From a checkpoint of a small transformer trained on Wikipedia: 302M tokens.
MLP neurons of a small language model. Each row is named by its layer, matrix (gate and up: input weights) and neuron, and shows model dimensions 144-335. Each number is 500 + 50 x the weight over its row's rms, rounded and kept within 0 to 999. Numbers have three digits each. A neuron's up and down rows have the sign that makes its largest values positive.
After each neuron's rows, "fires on" lists the tokens most often at its 100 highest values on Wikipedia text that the model never trained on.

L2.gate138:501420406393450544480473465500539531491491499485478609497451558469526512552519542488399547545580508487510514491493518456472494552487476493527539466489416500493413518507530483496554581561470535565489461597497482437431494469447529438484495526535535536490465510645537385493498461529464532482518381493493457513474545557526459511450541608587532559544434514420514527575455495467505433556452535527588514540473551534547543446529584480546483505487536453499468538536470558475523487457508469481412552483460458338580499455448507482426433502494481532524489459597523558582552579450532462482
L2.up138:452497480486402428394551489502472421457491478494455543502461477473482584554536556567488583535494475477472593543566512487514462513448508548532511502459501447457598459414531515447553514552498572512477529439502516530501548441517531497560518458446543512440480502567498424485423578474518599482466415539653524519520505519582577524593591472493444453481413536424534499562471537427480442453451447468491536570485483492498514450413543487565520532456473434418531530455420532464573571486486603482564512452512594542554549488483509547406441451596479478557545420570464529459556565497565474512
fires on: "Car", "Bar", "bar", "Mar"

L2.gate839:484570494538532547468526512510508575524432447452477462437508569535558513601447510339477477539558573470548522443523473453455483533587523577455464566541489568552587426516518504521539552550468456409527476454471563513547438457484542417515447426571498549487580565514518484486538507571519536471517655511580540469494505440545600550453486499504507573476530433488515518432516467494479582486481555521637419561521441512462525439484484510544515494394561511460535427484418529557458477444462435545413509521530522459416469510460502533442415504532536584552395418516468490510506443491551502511
L2.up839:399483500549516572431524474528433565469490503501497592543476479497465558569438527465526406495561562518513548522541457457525479491512539522505358539492427541539530511404469595542482512495468532412534462423501517523501419510482475534476480506569555341510450498517467575382513523457505515403519616510430474496448470529515591435545584455452491501465562484468557509481595441536520527409519525510460500588559437436539412563508496538571526470475500516516551439540440473512499501418472487415496508511484527527521492496543454475493450495486514627494475422498494485473437451540525409509
fires on: "f", "most ", "ex", "second "

L2.gate562:484592498499502452512450540527490534578524427568479442452409575518501533493457504555538536458497412468561494500506577557482466469381588542547525519512524522661429567505621497484577443561561509505491605515512449541503521478598536525438543450609529536495413495495504412547463452572577474512483476463496490503468475484530554405496524458527527527538569554520576440617560479509576460462436471442451537454497439529531424488494545539490453489509606480424548370480503551433549505567584481436460475549515486522419504568465444515491480548395564560514466512483526407411508523504468609519
L2.up562:507522563444489537481526482542504510595536495631433515477506458531471552517408524503511500389498484474501494546573560663537538530510479546552487560520524440513500597483454437575603421550525553546480560479519463450466477412512491489472506439582452551541531459443428497464537460501487438527515486471476396467494524493496529481547444400552504460490478570459481446485469563524445492479434508470519451427480524469495539447472563497510406521539520497482486501472561515468481430515598536437436485445469567493403440428546430463412492530567573559389621429579410412442452551423477453517
fires on: "on", "} ", "um", "/ ", "(", "Gold "

L2.gate276:439520350493509630461472509495586554547453501478537502526485491528483454526449432507443505500571431502522532453477509567529426433491520447529513517542546613473487498570556441501472455568483488438470470537452471529570439487532498506477568582519452560575446506479519565541533479526480535489439567456495543394509489457563382443483542497503417500519447438496606463592420489496453480516483509524454498494543506423518573602525468505511561486546498516526579507527504548469569504502439493440578463469448537434561451523468493452525426493583549473502464412594563440489472475481557545444
L2.up276:430583485416443520516625490507460493461407425492458597483599448534491525551439522461470496535543508455483497545496445540558470516589523475471421466466576493524549525492404503508489550555387487447457482588564487527532506514501504573473500544525495555568448476490618573437482397553523408509556526446442581409513428389508358623477495453397486465481495524449457496478403591505469499583449496547524415524541419491616549525537481617531578569493493560581489537448519505448558510448399467501486508475475462544429440576481529442501489540478542530493479464491523477418595473495536439496
fires on: "son", "father", "at", "ing", "ar", "Pope "

L2.gate782:492532454366471492511528505472482521567478524588426573428527467576487477586517496510442574493577474479566414494452456607501514453482533437474576515471527617389495586503552535521525458511536420497446561525531472435436474434522437535460502507536553505483485435467433470544545450498513489441563461439503600455485546485488487527498525492475550505525570488387424526550443452503395531481549537512448473569543467490455573543560520461572483379465588565492547479552488556518497584529549408436472458509532586553622561499525502527430458415569422484502468481540497613577515563533522605490
L2.up782:408521447365549525482594458456402496545479474470484556467523469523516540464520474513521450536583483452507559466461528466470579521475551434462484473566504469493424556440452511450465495385513459551486540435459460484569477484500460501475465467482550505451570379500487556483609453505488477486572472344512626489488460561470556469463519494484519570528603500561509567489499433510447542424561485582508483560543498484437650504481476497510462517476481551563534430505515539473505503504499584492485479516519556519517493332500529500497559498526459497577457416503384545560540488563529541528
fires on: "x", "ax", "Candidate ", "by", "q", "lan"

L2.gate703:513469447487407450463533530457536497497484468416446559491528544487575508549529556503498530536427540524538469462511515443552427602513423386499497524508489519412530518602570510429488511595497475474569544600478496571478459573436533429423424486419535584541445361397488493541639520499602477455500443567497581446535467484506451414481604516515532436529559598426504557444496401540505539579505453438449595544495486462503410436554530523461404574559502529502536486506512511548521496479648479451511539461489525534465536415512466537487556483568476504545417541470503528483439485565549472501
L2.up703:538466480550487438393554427473442510489514441443455453567472479551526640380522536499507459434430617474446514495539487492413468524489522500490485551606500490451557437508519501477491525363499488548518510507441490497451587551525507529438465425439496515475560485508511524461497568430534444521532435463516469568561510480596510598464520539465513507541438538491512543433500464429527553500491521522433615470464472438502478499478536414581522636533485519433552484477369495449567519596542491554492522464551534437501593486550433494531412567510553464533440485510446525514468516539340484502
fires on: "am", "Am", "Win ", "Van ", "am "

L2.gate618:516474446581441524504523581504396532462434521385526590467501429497550474526520596484554489476626511448496527519551432596488534451547466505440475457528498497553470459519524537538494422484488527486548399602479473502508525567456530507481491528527550549537471307535514518509548457486499463507486490531560495395586489486480498506507485513401456470503466359477477454499480534594499443550566557433535528512537518528544484582473434575461430484521523510450537400583602444542574551459498504556514512492496546509493449492461456506469448503473486503544485515522480570516529493393572566532
L2.up618:553386404582471430524495465387604520462524530545426433519522476552553510412531468538520555473537526472497490538542486572542451456593405494517486511461532508485547549498442476593500435496463492481444514518504504502462478449438571439589543498470472460535583560541471435638393508487334557456503536494475460569487551425490554492509472449497439579442489518510568565497430464449481544534491476486563503573540464543408522478464497470486574434526513521505415537604459458588417498538488544481574490565506504475481578490544477475479506528477564474460468547495492447425545554460505497513
fires on: "e", "age ", "a", "o"

L2.gate683:494522514473446584517527496463533565463517455490445518496469538563481444564447496583560417464553544523535564520431405554499475508392448519533538499485496529490492538528500557461554550474491553437528399500470489474539475466485477456470548391439549500555457460533500457472496437539526552416442468510526529531521431520495505567474491497470460486477473491455471527545534537457551481542387504490489523526488506527497488437524483589548515527520365538554502497490560561434524512488525645453502533444530558577529439502474570453422441532511515454519464455496551516465504560462575468463
L2.up683:467479569462454472506532518492480504440559542533450462525443458521508535486467477590545465532421431520424530535391452577509439546443468536569450479529498501515476491540543494530535620462453569431576449482519569406543617542412461575452483454437514493566530502537566514458569424466415471524540387551591526497456451481527513478563492513575444533495480516452551530530493520452513489539570477518430518524528585476505448430523451576516511500550505560511442509533467541511467407520573618550494495512522506516528482383598492460375565531512515471503481530549473484463511461631493547452
fires on: "os", "us", "ep", "ous", "uss"

L2.gate162:585453501485522497579542548545522470432477490496488503430452566458485387432478427531475468536601496494418432562520461478514395435444458512493476444585456628462553502546545598521463521560501422304512575488523528513523505415599527512435426576505412544569549588474562433562444421459621524506517467447420478552415464591514485480475631529469498554486547515460514492466479567583512483491593541536516474449554543523456503536443529496519469487460565498463526542578427484567454510583634490605483511545539413468518406453487500432506597514525488404499461552426535529505503578508475571517
L2.up162:487483562408530538455570510424486442478477459492535483498517527558506448472563478463603390442563518525433497549544384499491518474555538473453478483544484653473599553457463504474539516546488483435492537567485607445459472484641431474424418478531495496508564505500546543534618502476564444551466461473426491451523512509555512523486505594441441427562474496493558475494542476601471426515485450494554532527556573538559490509475538560507474461485519469500538394533423469568543501545480488498479517582591514504537517479467523442454651513499569578517426528531490537525481532364527490461
fires on: "ri", "Pal", "age ", "of ", "li"

L2.gate514:569430444555475478567448476540526544558481467513509529650490507543573498477595552530518496529422473464416423514380595432504449534589583425517392468395517455450482378531413472436513458465535500613462415432488462506578484472505555491507470487508434532548570498517455545512626572522476455531470476555477543511414396480572513503501514494483498505565541466451504392492559557493470467455437513531595496473464543552560409532447492577480438516517531487501480504502458570517491522539427560532492499573530438476430401564540539530454500472554497320459518506534507452534462473514446414495
L2.up514:542437493597465534604536491525453505594540418481474555665477465551502505468495553481537519593442516502481400433469509538506557590531498508537458511398455455505581466552440429484457509488465538647435437554478523493556546490602342542440482428526429406550607458509553512546548543469532482558522461603446565486421502481590511573471482473558461374526461500488530437409432450504444544497462595572549441501499448553591453533437440592484524527489478553492495526563510578521527500588521582528512532515563447492448433493596572531472548405479493389489484477561452463466439486475427504483
fires on: "ir", "air", "sur", "Enter", "Air"

L2.gate815:447515519490502593529520490439476488495506495476490392517548508578480471410515573503583620496526542408496509587572384588434494564472560413522525563581520534465467579546523445472451518458550396393512496524500443527565529436534503499453564583486555503500485342533547543563375527529559485458451495486462443412543463499403495458501564449507489469505625525497551618501541542477486513508543447497488432536579510448489588545510567436495574437576528509472623477497475506434558541534487499514475539530458551440493621509547512440486528510484564430462548462552511557400395464445545507493
L2.up815:567540517542571523410523527562521471527521494512575456540506481492437502577537538554541544474525451450497474523438568503491505523536483438579426539517470556483401523505632540552522576512476460429574562539521604490514429426542559524535508532550557602600532470542510504557501483520508466532501568473411489518528448416561521426563494494477472585542554527458464535462524436473481553526492460485492475502488541488393488603520502543553509493483527515483526412493564534469548505563476550440410500353539604474513521440503457505390455498485463513565620593615453460462514534479432552551
fires on: "ing", "olog", "arg", "continental "

L2.gate1008:480533539518493447464490499508518538503538491562595510398498472534459521476505474468471390495440442476455495522463480582553511460493602570461478528562457539543496439542520503506554505532466467469545546444500476541593516572514465503556465490391536503494509390491530527448506571525469467502529499509521465505468456452499501514471495576554536604463528358525529563450478482479534580535460500540522543566509551535497459488549382528525416540509516477570427488393559471421577501468369463616520530426465537491583481537582498588489547533443514473477483447622574571453538473494453507504
L2.up1008:509530527469422505489568523487527533453536472504433503494536471492540487541510556516544507462445520498437495597427526457447491474565583536437500568414473524501505482493518472460528534539469431489557535515483525446604517582586514649550520481427504507500516479471577557418460553486473559472501500547545523534474457499512506516564624558487578562449561419526556584502483515465504454496467431493514602500529509519492465612568560444494483460539481456490509488459535308423567472487393463560573457488507524479540484479548474511480487604469528493469560567484535581462551511529475576530
fires on: "fl", "ell", "ach", "ill", "Kl", "Hill"

L2.gate419:460525427490501430527461431477518544460518407571512626481514473492435542434536526431465604466468431490445433536456459568471462600458574532410528465488439504496536467550461469501503519550482521650464475443491578460559444624538505528481516558514552463497527443496483494555459423587506622600542437576501477483559533543419472454460543569524499546503551520538514542483554489557554374513501480461457450542518584543555484537525544452520554451499507579487540470529496520529565454398546483435495502489533502487470504468492558477512501567540520510471584511529407477514485511565460490537
L2.up419:534497441432462551491460475427549519532469508472485464450506543522523533494460478452513402403539463392504466485465587503499554515516395486457510442573484526525450506577500467454556518547527439486422588493413506536507485556511512455480448416431442571525495593485574560494564403532469583484525587508556483468519549518484504603521470465514451437427515456537425521455496492485489528646440516466441549456486477497540507529450379518574456431576546523539494536534542404509433460460475472465504511533463595395537543492566490439461476464511492504372556603553493414535421580418530526522
fires on: "ri", "am", "j", "el", "th"

L2.gate656:563461530438501546545497456408541421474544487466600486433589546567470406469496504446423483548405500472469457523526458475539419503407409442511554455508484506434407538441478460475538525485461472516486541501426459447574500539509437503415497499529504402587511537488449426422484598509506507524425412571470423506588509424494464571463468522468455423405527497503481529511496509524529502540420446525587501435515490475490457427535575450574445486523517522552534451514587452438497569437550530511462404512457486593557443560484533535485484620542535505529510461510576465514502539425494492519
L2.up656:531415534536498502562549570479543544510510506483531629457494531492382506471518556522521394510444456505500569554477510409518507495527621523549593569462488602557490517536461522438456576516503493647511529444552454484379474545470458586526508515562564425530486508482443545525520541474487552547473427457497497469569462566474484491535530516490455475454529414470477440516480495460481537462369545520485471488448437519484497521564494407576590620514567560523447416512549489536530536515520572448492491479499487543444469470511552514497536484431531520664422496465509469467568567492584507481
fires on: "Party ", "k", "Medal ", "medal ", "Website"

L2.gate1000:537474447511487452496631481410479510525587489518536592525521445555546532465504500497524545506486486561544543556478549540472559476574500487480426508490449597517488466509492529326523424520497524486527552596552493516475516423491585483524581512481515499467530605429493472516511447476473438417545518529578463463583531482533484501532508591428455460515558519460401533616483495545522563465571345519481556510522457485506467536342533434539512480462481520478478553569504530584493471594475486458553477588460457504473508480513498559554490548563444444524543464485425463547508515556520538532
L2.up1000:526428450484490465522507457537504550560589471495358446597488497433456459498494437491546478478492483533507538536464433469520485461435568450512552491444439475433500533467507527542528473496469449429499549482478467481588531533415461508564577586499487510575477512436552521521464438538567514488548472569511510624464528476506444632518551431525439503514528628496550442424541512454457538567523407432488497511514471561455422437391502498520504500421457542543528522470465456479476445511486466551528468468444510566462424479563523475483527526591388433518576534532511446501544541430464497484
fires on: "and", "end", "ind", "are", "to"

L2.gate946:481600390501487459591476522471479467449504349510569552504473505399401504442612386479552561499491562617432517484549475454475454454472431516406405463486417502546464499475470537417533471390523524484500518587539545578510494506517486421571508464493513631483526476443482519516499527620505525490529525468448531518453425487536499489534536462489516434510462391399458477473390526593481565563510491555478397451485592593355518483412465509519472480447364555563519461500544543576475524502435556548513479517542468534448472609559518467500457419529508439616491508446446548515427515525552512502
L2.up946:455431460556447584476466524448478469493514465598578567529528562461398501611419365550560470403462512483516514584425492527546472471494502488517570503533486507486542531489432405489498486488540569425537464496458450502581477464549530466634624633475534526542533472462444553538559465446507482480496498451522543577467437494500449429483466474436485459477485533494450407369494573447514462458473494493491422500524545521443516505489635447453525439530470518567507521560542523566496534527534538490525554493443576599536533517504443444547542535478499437517562536527484482474428511524440440532
fires on: "After ", "originally ", "initially ", "not ", "Due ", "Following "